MLP neurons of a small language model. Each row is named by its layer, matrix (gate and up: input weights) and neuron, and shows model dimensions 0-191. Each number is 500 + 40 x the weight over its row's rms, rounded and kept within 0 to 999. Numbers have three digits each. A neuron's up and down rows have the sign that makes its largest values positive.
After each neuron's rows, "fires after" lists the tokens most often just before its 100 highest values on Wikipedia text that the model never trained on.

L10.gate147:493531601495539542518580506485428454450546498570582490568432471542574527468507473422482470494472473469439512535500440489536540452569477474540482482553554478423540552483542515513502505557517482514537476571503445562501501487508490499412470452436440504507544467469521567494578491526480501485492442490504497449531465537468489452549527588559540433507568481444498457501525545507485474490524480507542570488462527494519472519474526493483474482495487513416508485497516522438550443494470501545464523530433482448422455533518574484558444521462446481522520505461514453521599498481520460472
L10.up147:457569505429493490524526508473511513416468483500547410512411533430459524485487449466527450525559445454470467522491414484541477527527487529535575541548486438482582499470509532450500521526541486522563412512515499511524546563485552471516485467478508558518432502445528484527538457452520484475564533459480471497570541521491533512461515534458502526459511558443492493557534481542501541458478497521528489438441522550486481487454499484496551522475482484492454471540479506403551449512527475579577503534444389546451478512549524439545471492528503540533551495457549522520537577582473482477
fires after: "sk", " ", "ro", " re", "t", "r"

L6.gate127:423515547526522438510516519417496433496469434551473475499418529517498507506471506488550485499558518511509489513530441546543489544487555496491491603470517436509597485499464514449544580421521558430535475473460395536452490495524426454503469555506591501508454506506508498473487488516466534567539583488523455493527525509540517467539501523547513514410550555499436496547470468496469454487547465457562528511540559526480541513528473470445503436438507514515495520476500470470562519441490468505576483531514511461501484405469524423508562500486525501422529513503476411500471535550525486518
L6.up127:523489531472494421548513473521393441486543523544511505460503520468510479495459470421591445463563508515531397519503515485514468498543538541435478444559544492534524535462515473497415462490523525558555483481505552520484468504477544467517511466463506504535509503456475549542547453525501510494524528475438539502505552406531556472449464504467490541433544470471481408513548510481547497426568594499514503469510469559446564475455523463443515526464540503476510449549550492498548532580424532401574454530456482542544497470508502433567488480536518511460523509514477503551535470479529476518
fires after: " E", " e", "E", " ", "A", " re"

L3.gate165:469428533537474558467521552550470480453498498508486450461472503532449579518497510523528535493477518497548566469542523498444528496442417438494483506428552557470485530512493487483506549520483480572465524481476385503471456526519499496432517436420496473556466524526478513519566470538553514466464512465518515400441441494482558524501515569470544553438577554494550448542485557539492467605472541488575506468540499522531493539461489478488501496475427548484486492520511487518471471566517541436462490475491513541485519404470523430542469451468436548571451463511461518510504507468540511566
L3.up165:566522462515464512500522570544535484478507500511500499509493479516518424477417472476500420551528459448527485469505468412478463501537523502537487522544495527450517484520460493518469470623425511428525537493504472501525513479534480503483500457485566526457471548564465457503488485537520453522517550484502566542398528533477494513544578534449429417526496495459456446487449550456529536488476490547468548563566505568473476480512427499486496525556442543523558526465523558456510402554452486457557495416550506513550455527453424494497450522513510543517538527553543515537517504523479520407
fires after: " V", " v", "|---|---|---|---", " qu", " Re", " P"

L7.gate168:545486517491538436513492487474498506413515476535561479487542511456492475525457541505480503455465563540491562457564450532497509410443582470459463426448438561508525507440503476488485580482523563455514499505454474550471579557478493485482460524473470502501566515464455444511530542553448447486469517542527461403483507508459505494501492468538525569482534438433513468463543519485500494411509566486570505533517497540488471510563552491510477422423536520515560510470458471518522532479520487578553531538488466574504456452537549479476538514548458543458466420555508522588500502498571495475
L7.up168:612493603519496435473562438479439450482499484485577459491531518460498489547540529445517512473453496493413483519488488526485485489445527473484515527442576495466543500501478496445373499433507518515481538530495569516510467516548542506424513555495476484502542484513489475469487538517480483423544434493466461460512550559469553457509476499482470507533491535541532502470597542557548497491461427537552528431504525484502474500443506526496454487440400555577556459535591529540472469560465474507483476496483526475481522532549477484556545470556518518489477522564501488546420472526510445510
fires after: " in", " Ar", " at", " r", "r", " c"

L6.gate196:497543553482523534488543522470532442498547502503459490446484481458494481498492506447494558496573481481471493498575485456493495444524478540523493552444438481447489538536480502539521506467497569468441544519486539457521569499540506459442467486491487557488396476534511534458600460435481440500515456452506517567480598502487481645497479512449530522490472475530467553527452544424528540461474593487492496465532544483433400582463472452570535524509504449564497501483492489522510539535472458484471494458426520517454514444518425506533521517560491581539472483486479525497526490449527509546
L6.up196:547473536538497530559484423489516521502493483510534462524516509498503497470512552531509484461534469515433513458490444477533491465454515514465498551504476459573436472480471448447527477491493446526495529558475532596506507538479494499410486427509588582468526534458489511559529398479544463514570582470502433473446476481499467497503493493578460418522459527523492450525577501508521490435557555428473506517499540477483478505480528507525491499523512442592530484465547558465491478496509429528489492533550546513434483446483513523481513549524541478420395548513478537585607460485496494553
fires after: " s", " S", " e", "u"

L3.gate137:530449527521481495452564482544496390569554552500460432555492453555528546492499536498490450504478541492556508433548495507562529503499533502508519439486500486493544506532447501532471439524505533508438570504496476454502506462476495544517435492448518419490513538503492495447502400553532532480544441561484433521474484511506505402487457562500480508507508501494496523504500463536586553506506575474519537497578533449456468570508552471432551410531541450502524573513516579488427442510451567484561553480461554542467451569481524519475454493505522430520522510530450531525490478542523504546
L3.up137:541529496497425491541494550494537496549490513482492449581513494501496463504513619593472528494480469516544552480433503542487449482491573435489456503510552537425516567567481576548471435474505440471463467513484527472493473490459504493468453471549519488501521532449539525510424474490539584492572502484558474459520501421507467488544507541480477482457499526529483592481523587483544450522475498421562482514561519460477452527532480534523517474515570492598498500512429529426573477487540520519542510504531466490515500531442430542454435525446472469508450572522526518557523538507438509490
fires after: " ", " (", " 3", " Total", " 1"

L4.gate239:569451463539497498456492531549544522428413553480549461442532546504506501515400551510536535496525503510465549423567528467499489523484484478442473444577564487520463570496556536551564501476542445514464472441532505517456530458503485501481475488449526567531511587491521476547492467484538449473547539422529586544463464492488549562528555505438440494514493507404555486542456431505448497504518493465435495468508411492467443529465534542503519558436541503511487552463505506514556474443499442482472493488522527482525555524495472485499465426555493528518476511422485540534540534487442501538
L4.up239:538490544567472503515474421548470457528487520563507501523539467521495519439518543408538504483523532425479496519547423506516511492523495548564478489540504419461447591513552506486500443551521456424489503504518539542507473502418554464487500515477547452538461501571488539431506448416492519527558544485520489523437544559488497502524575519424519523542474463566497503509501514515488525561534510517517502519474470475519466486542442548460501429566582446503489444572492457457538467482477510518407472518476480463434580577474489535494484559429468569449464515445450499521470510517458530505
fires after: "s", ":", "amily", "ies", "ade", " name"

L4.gate183:460469512416475452481498485553504460442518464493513428438582556421532487541514458472538451531449536464509517491441517518467518460562477550525528490461478555559534447452416508532526443454488448464510446473513552576504537491470495566499431496515436458519534437513607526502507510536527455527571574495511484487530455469551520503512495517463529519476510502473484525506558492536525539563497611543485531517471495542524534464501499491485515460481551485510494516537518518498505493572548554504607450463469402449505453503476494508455465542451509530537458509506447529472518469389463477432
L4.up183:471519451469463480532562535473463456554506475492485457492527526430474564537474483526514444538429497516566536516500491482513431547459402482538550509547489509448512518479564531487460483408431530579509496473475483557518510535473437590488490417556518564540475492433541569497509537489549517502513509536488458502565475392457536405537480578483580541486539489397568516486520498523489512456554450493511489489438456505514448413522465492514524464482495529518502500498470529486446529526535417474470522466470469492518477514573539492536516513472505514504558472478558516522574487485525520437
fires after: " C", " h", " H", " c", " G", " K"

L4.gate111:525502449499473548605483489476503546425492492524570532486506470484531430540502520490519602540500569494558525428521449447511548502441504553552443458554514433447507537462541439511454472513540491538491485502542478535550519517540474554498438449511490488471477466545533466434454482459520499517524476524516533492504468487538518447542475548472486453522491493448559553541524472326495484477526519492472481498476472426470522545463607503503558516533607478459459464488562480529498436502528518487512455535545482493512482493553494496531486428539481516520488503453484514561537446431478554454
L4.up111:518512515545458567488472496514449481511410507519505435517511549460522468566544491512482551500580482496526477527495504445529416476507584462517458547562534546512492504440517502520433470530462480472541495533544545480513461506483484475508558493517563456515549563451548444504495427473501485488433505530529497500523488506476498557454463467525388505484429545521582570544531515488556514532533486474467503483510387522513460567455506469435530552428547519527465525523618489510471489430464485542539502506479477461424475564522510493477463495554441478531440448471474581524522442481441534508
fires after: " s", "s", " serv", "ies", " feat", " us"

L12.gate105:536455440558483532495513532498462562560493493559441472468501433416474489544481504468473474405432502405500496519498485538506560555483536478456534469532514493469441554519469529537408506482511596473515498480495489493524453481552550477519482478446439531458517537541519550428480502512528504507457479461508452519540519458511531553535497529489453507481512460471461497493449500485491535413521515516551590480561486493441428513507497486462563437435512473635448507510517514514556486511511517534510600510505535475443530560522549507502516495546511524456595487418534521436503532528453512558
L12.up105:574518556505487503587534529532493545516602497515550462520568489524409547531416526490441546495460502467454550455428482531454417504500512483540507561470523496466479512523478484517518509495450528476455501497542506482549481524504479520501489439512523417491475527490456534517540513528506463490514494475425550486430459600556500494480442458508460524473462488481497492544418603593532462428475493509516483497459515534486462456483509564486530503436536488490486524540515500478564413483558521535597446518564508491464477504509404534486448499523539553482501560460526437508524522561529470440
fires after: " 1", " 3", " 2", " 4", " t"

L6.gate6:516534493489439528555516524435525438493533500547461476490465465445496535522476509487456446486578492473516477520533513511459458524548446454565491543476499441459568434547524452496479487586485569541468586507492480426480477456505566546479433509569540522532475538530509402523571465522478476518478478535528529565481473514480619503494469520507559543477491467501509519555478543422439483514537491501524529515502482524446541439449510545455494466468478495502567474496554486550544467584529504536526502460486515494457484577429433427500435418575538473520435522457506476522476511548468521486
L6.up6:590464514514464504554563467546520477505522410511503556553512507496443449594450523486528440492511512465465454539496496466487475484461480516507526455513528566493514462486563471518548584523483508464460514523568433499554514516575508508511543539532432554450490505588428476560416473469492505527535510553519460495440550500468542453522485500510496470502467548475475488489456519506556553464486480486474424472506535471551513476452466513495430422479526498492505475450488530559546565569489465527433530502540556501509452545510536447523437395500500521498563538534486445556485420488470402492
fires after: " f", " add", " v", " F", "ad", " b"

L7.gate355:470487472496423549449515497526525485524522479510497532427447486549424542513485593547486483508513505463487512443546496522440534478485495465543607512554436537456548472524476530468521513487513473464493499523444533589490555453483481521444520468512498561531515558439437566526449466501541533467507487500524525527529416499542467524471473510386475435437513473525617521491527485561472452504527468455488520485523524499565563528554534477501482464446471554520473498470515509466593541499486480505584549544520518454548498480436498445468470429513488538482435468510569489501539448499465504407
L7.up355:527501486458457574546487526497567467493532487591498484507508493512423560584439504521514482484490471453494507400529448489430525469506434420467553458504485525532536453523482507552514535497464467446502534539486505486448598514527527475500487551492526470507508574496408499473457507518497505512433513527538479556457466491433482495525498562503472488497561523488556505529440504461570520531487518461472516454529549469503600541475536467433482470513512543520536448496456607417504492439573521566476496438461607471497568499499486505448478473524574539498463446529484521513523521436471470488
fires after: " F", " V", " G", " f", "p", " P"

L6.gate349:471495502534453518518390479498505512498498522479601561494478464525479482513508517557496513536556554488466465514468412500557455524512428502473476474472473544473528490413528540505494511509463494526543554522500503531493525559518542503412533456405455452502480533449474416581510505453513480446552543441602522452458472470481492545528477489468477467556483494479466459542448553561503506558520571478536482477545557573418545477492454547509529418502533535468526478526438493506526478478517464492494479564488496583513517527513515403566426458580487518512524499536481527456480551467471470503
L6.up349:493518594467477483464523492450481492497560550542502509514497529480483526462429450501486503538504418477547509428499550509369467500504521462398395532485462472531478533479485530572466475490486485518533469565521543504502467417511543469466528475469484478521487559554450536494516511535481516429563483502483570528535534471493584506554516463503476582475460536484490507462530493524494427510535447533551480474604442459466458518466536476514519534446522566462546535511498480526488542575476544517481418511514414486460504545457549470508623498465509534474463462519478464501501513505569468509
fires after: " Re", "r", " Ad", " Ar", " J", " St"

L7.gate160:555494501472498497539409486445523553532458448493482388493566478523527497481497558488434563513471546491481472488543446536395500549419455511554412543541518396485566490545497560474413471459449545451503463515481470513529465444535518469560501485561553521537498557511467463551541475515496455482407482488486535501476487503466493530522598541505496462471495428505543508558508492499555516504532493469504552486511567488472471538470519516520444414487489486514477509551480556455471534509472558504565512442555516449495492509529482519464515555504560534494544534495538553560521486481440560541
L7.up160:584456509537481510506482520503439435469480433481499561474453494554449526493425575508519550468481493486492506495484528541497510453479493485487518443445539498470485463490569516382548488532510555431428483547554516507518476477491498521538532477532525437496493439517551465524424497483500469504467471517519428536477476612413467532550498542483493486504506435455424494540521524549472535508497508499418480567480519476559572452504522448487524462517519489487534458546512506511410529491533506566557519522560499445505535489546415480538485537500531465545503508647447484446511486548498453512
fires after: " F", " P", " f", "f", "F"

L8.gate202:422515529503456479527510470503513434508540457488527516500483517537545547513475476529499460513420395517505461500499498485473502456599521485420551480527463513524438567490378474582497537443463565536494480497596444482504510510466537546455500554455492493528536531470603460483545526526508462498519501518513509437423553445533563453553487539539502520467447476499491553475485571441497562561523499475518470522493498532483511509474558547495520468485480460454472543492474512501531555505605462427564485543465487537485486446555485500454512555442546543475528510482503432521443474485470508420
L8.up202:492498483547541500506542538454443499500517493517504569516560397407473538450440544496579504529507464467498455506485476466488535562461459464515441471516546460551466480553546496497513530497497453537477579549427543484458477509466509460504557508456499498511471503491494488458541485521469411486408485495549461476503500449519554512464483495563596541517552476572497526523518485472522454467468449531462485584543515473436480461527507582537486489482513559416512522532492498480544472555530469523482441556465528483509541555504541426518374545423496530491503508565480544496493426472513454439
fires after: " h", " H", "y", "t"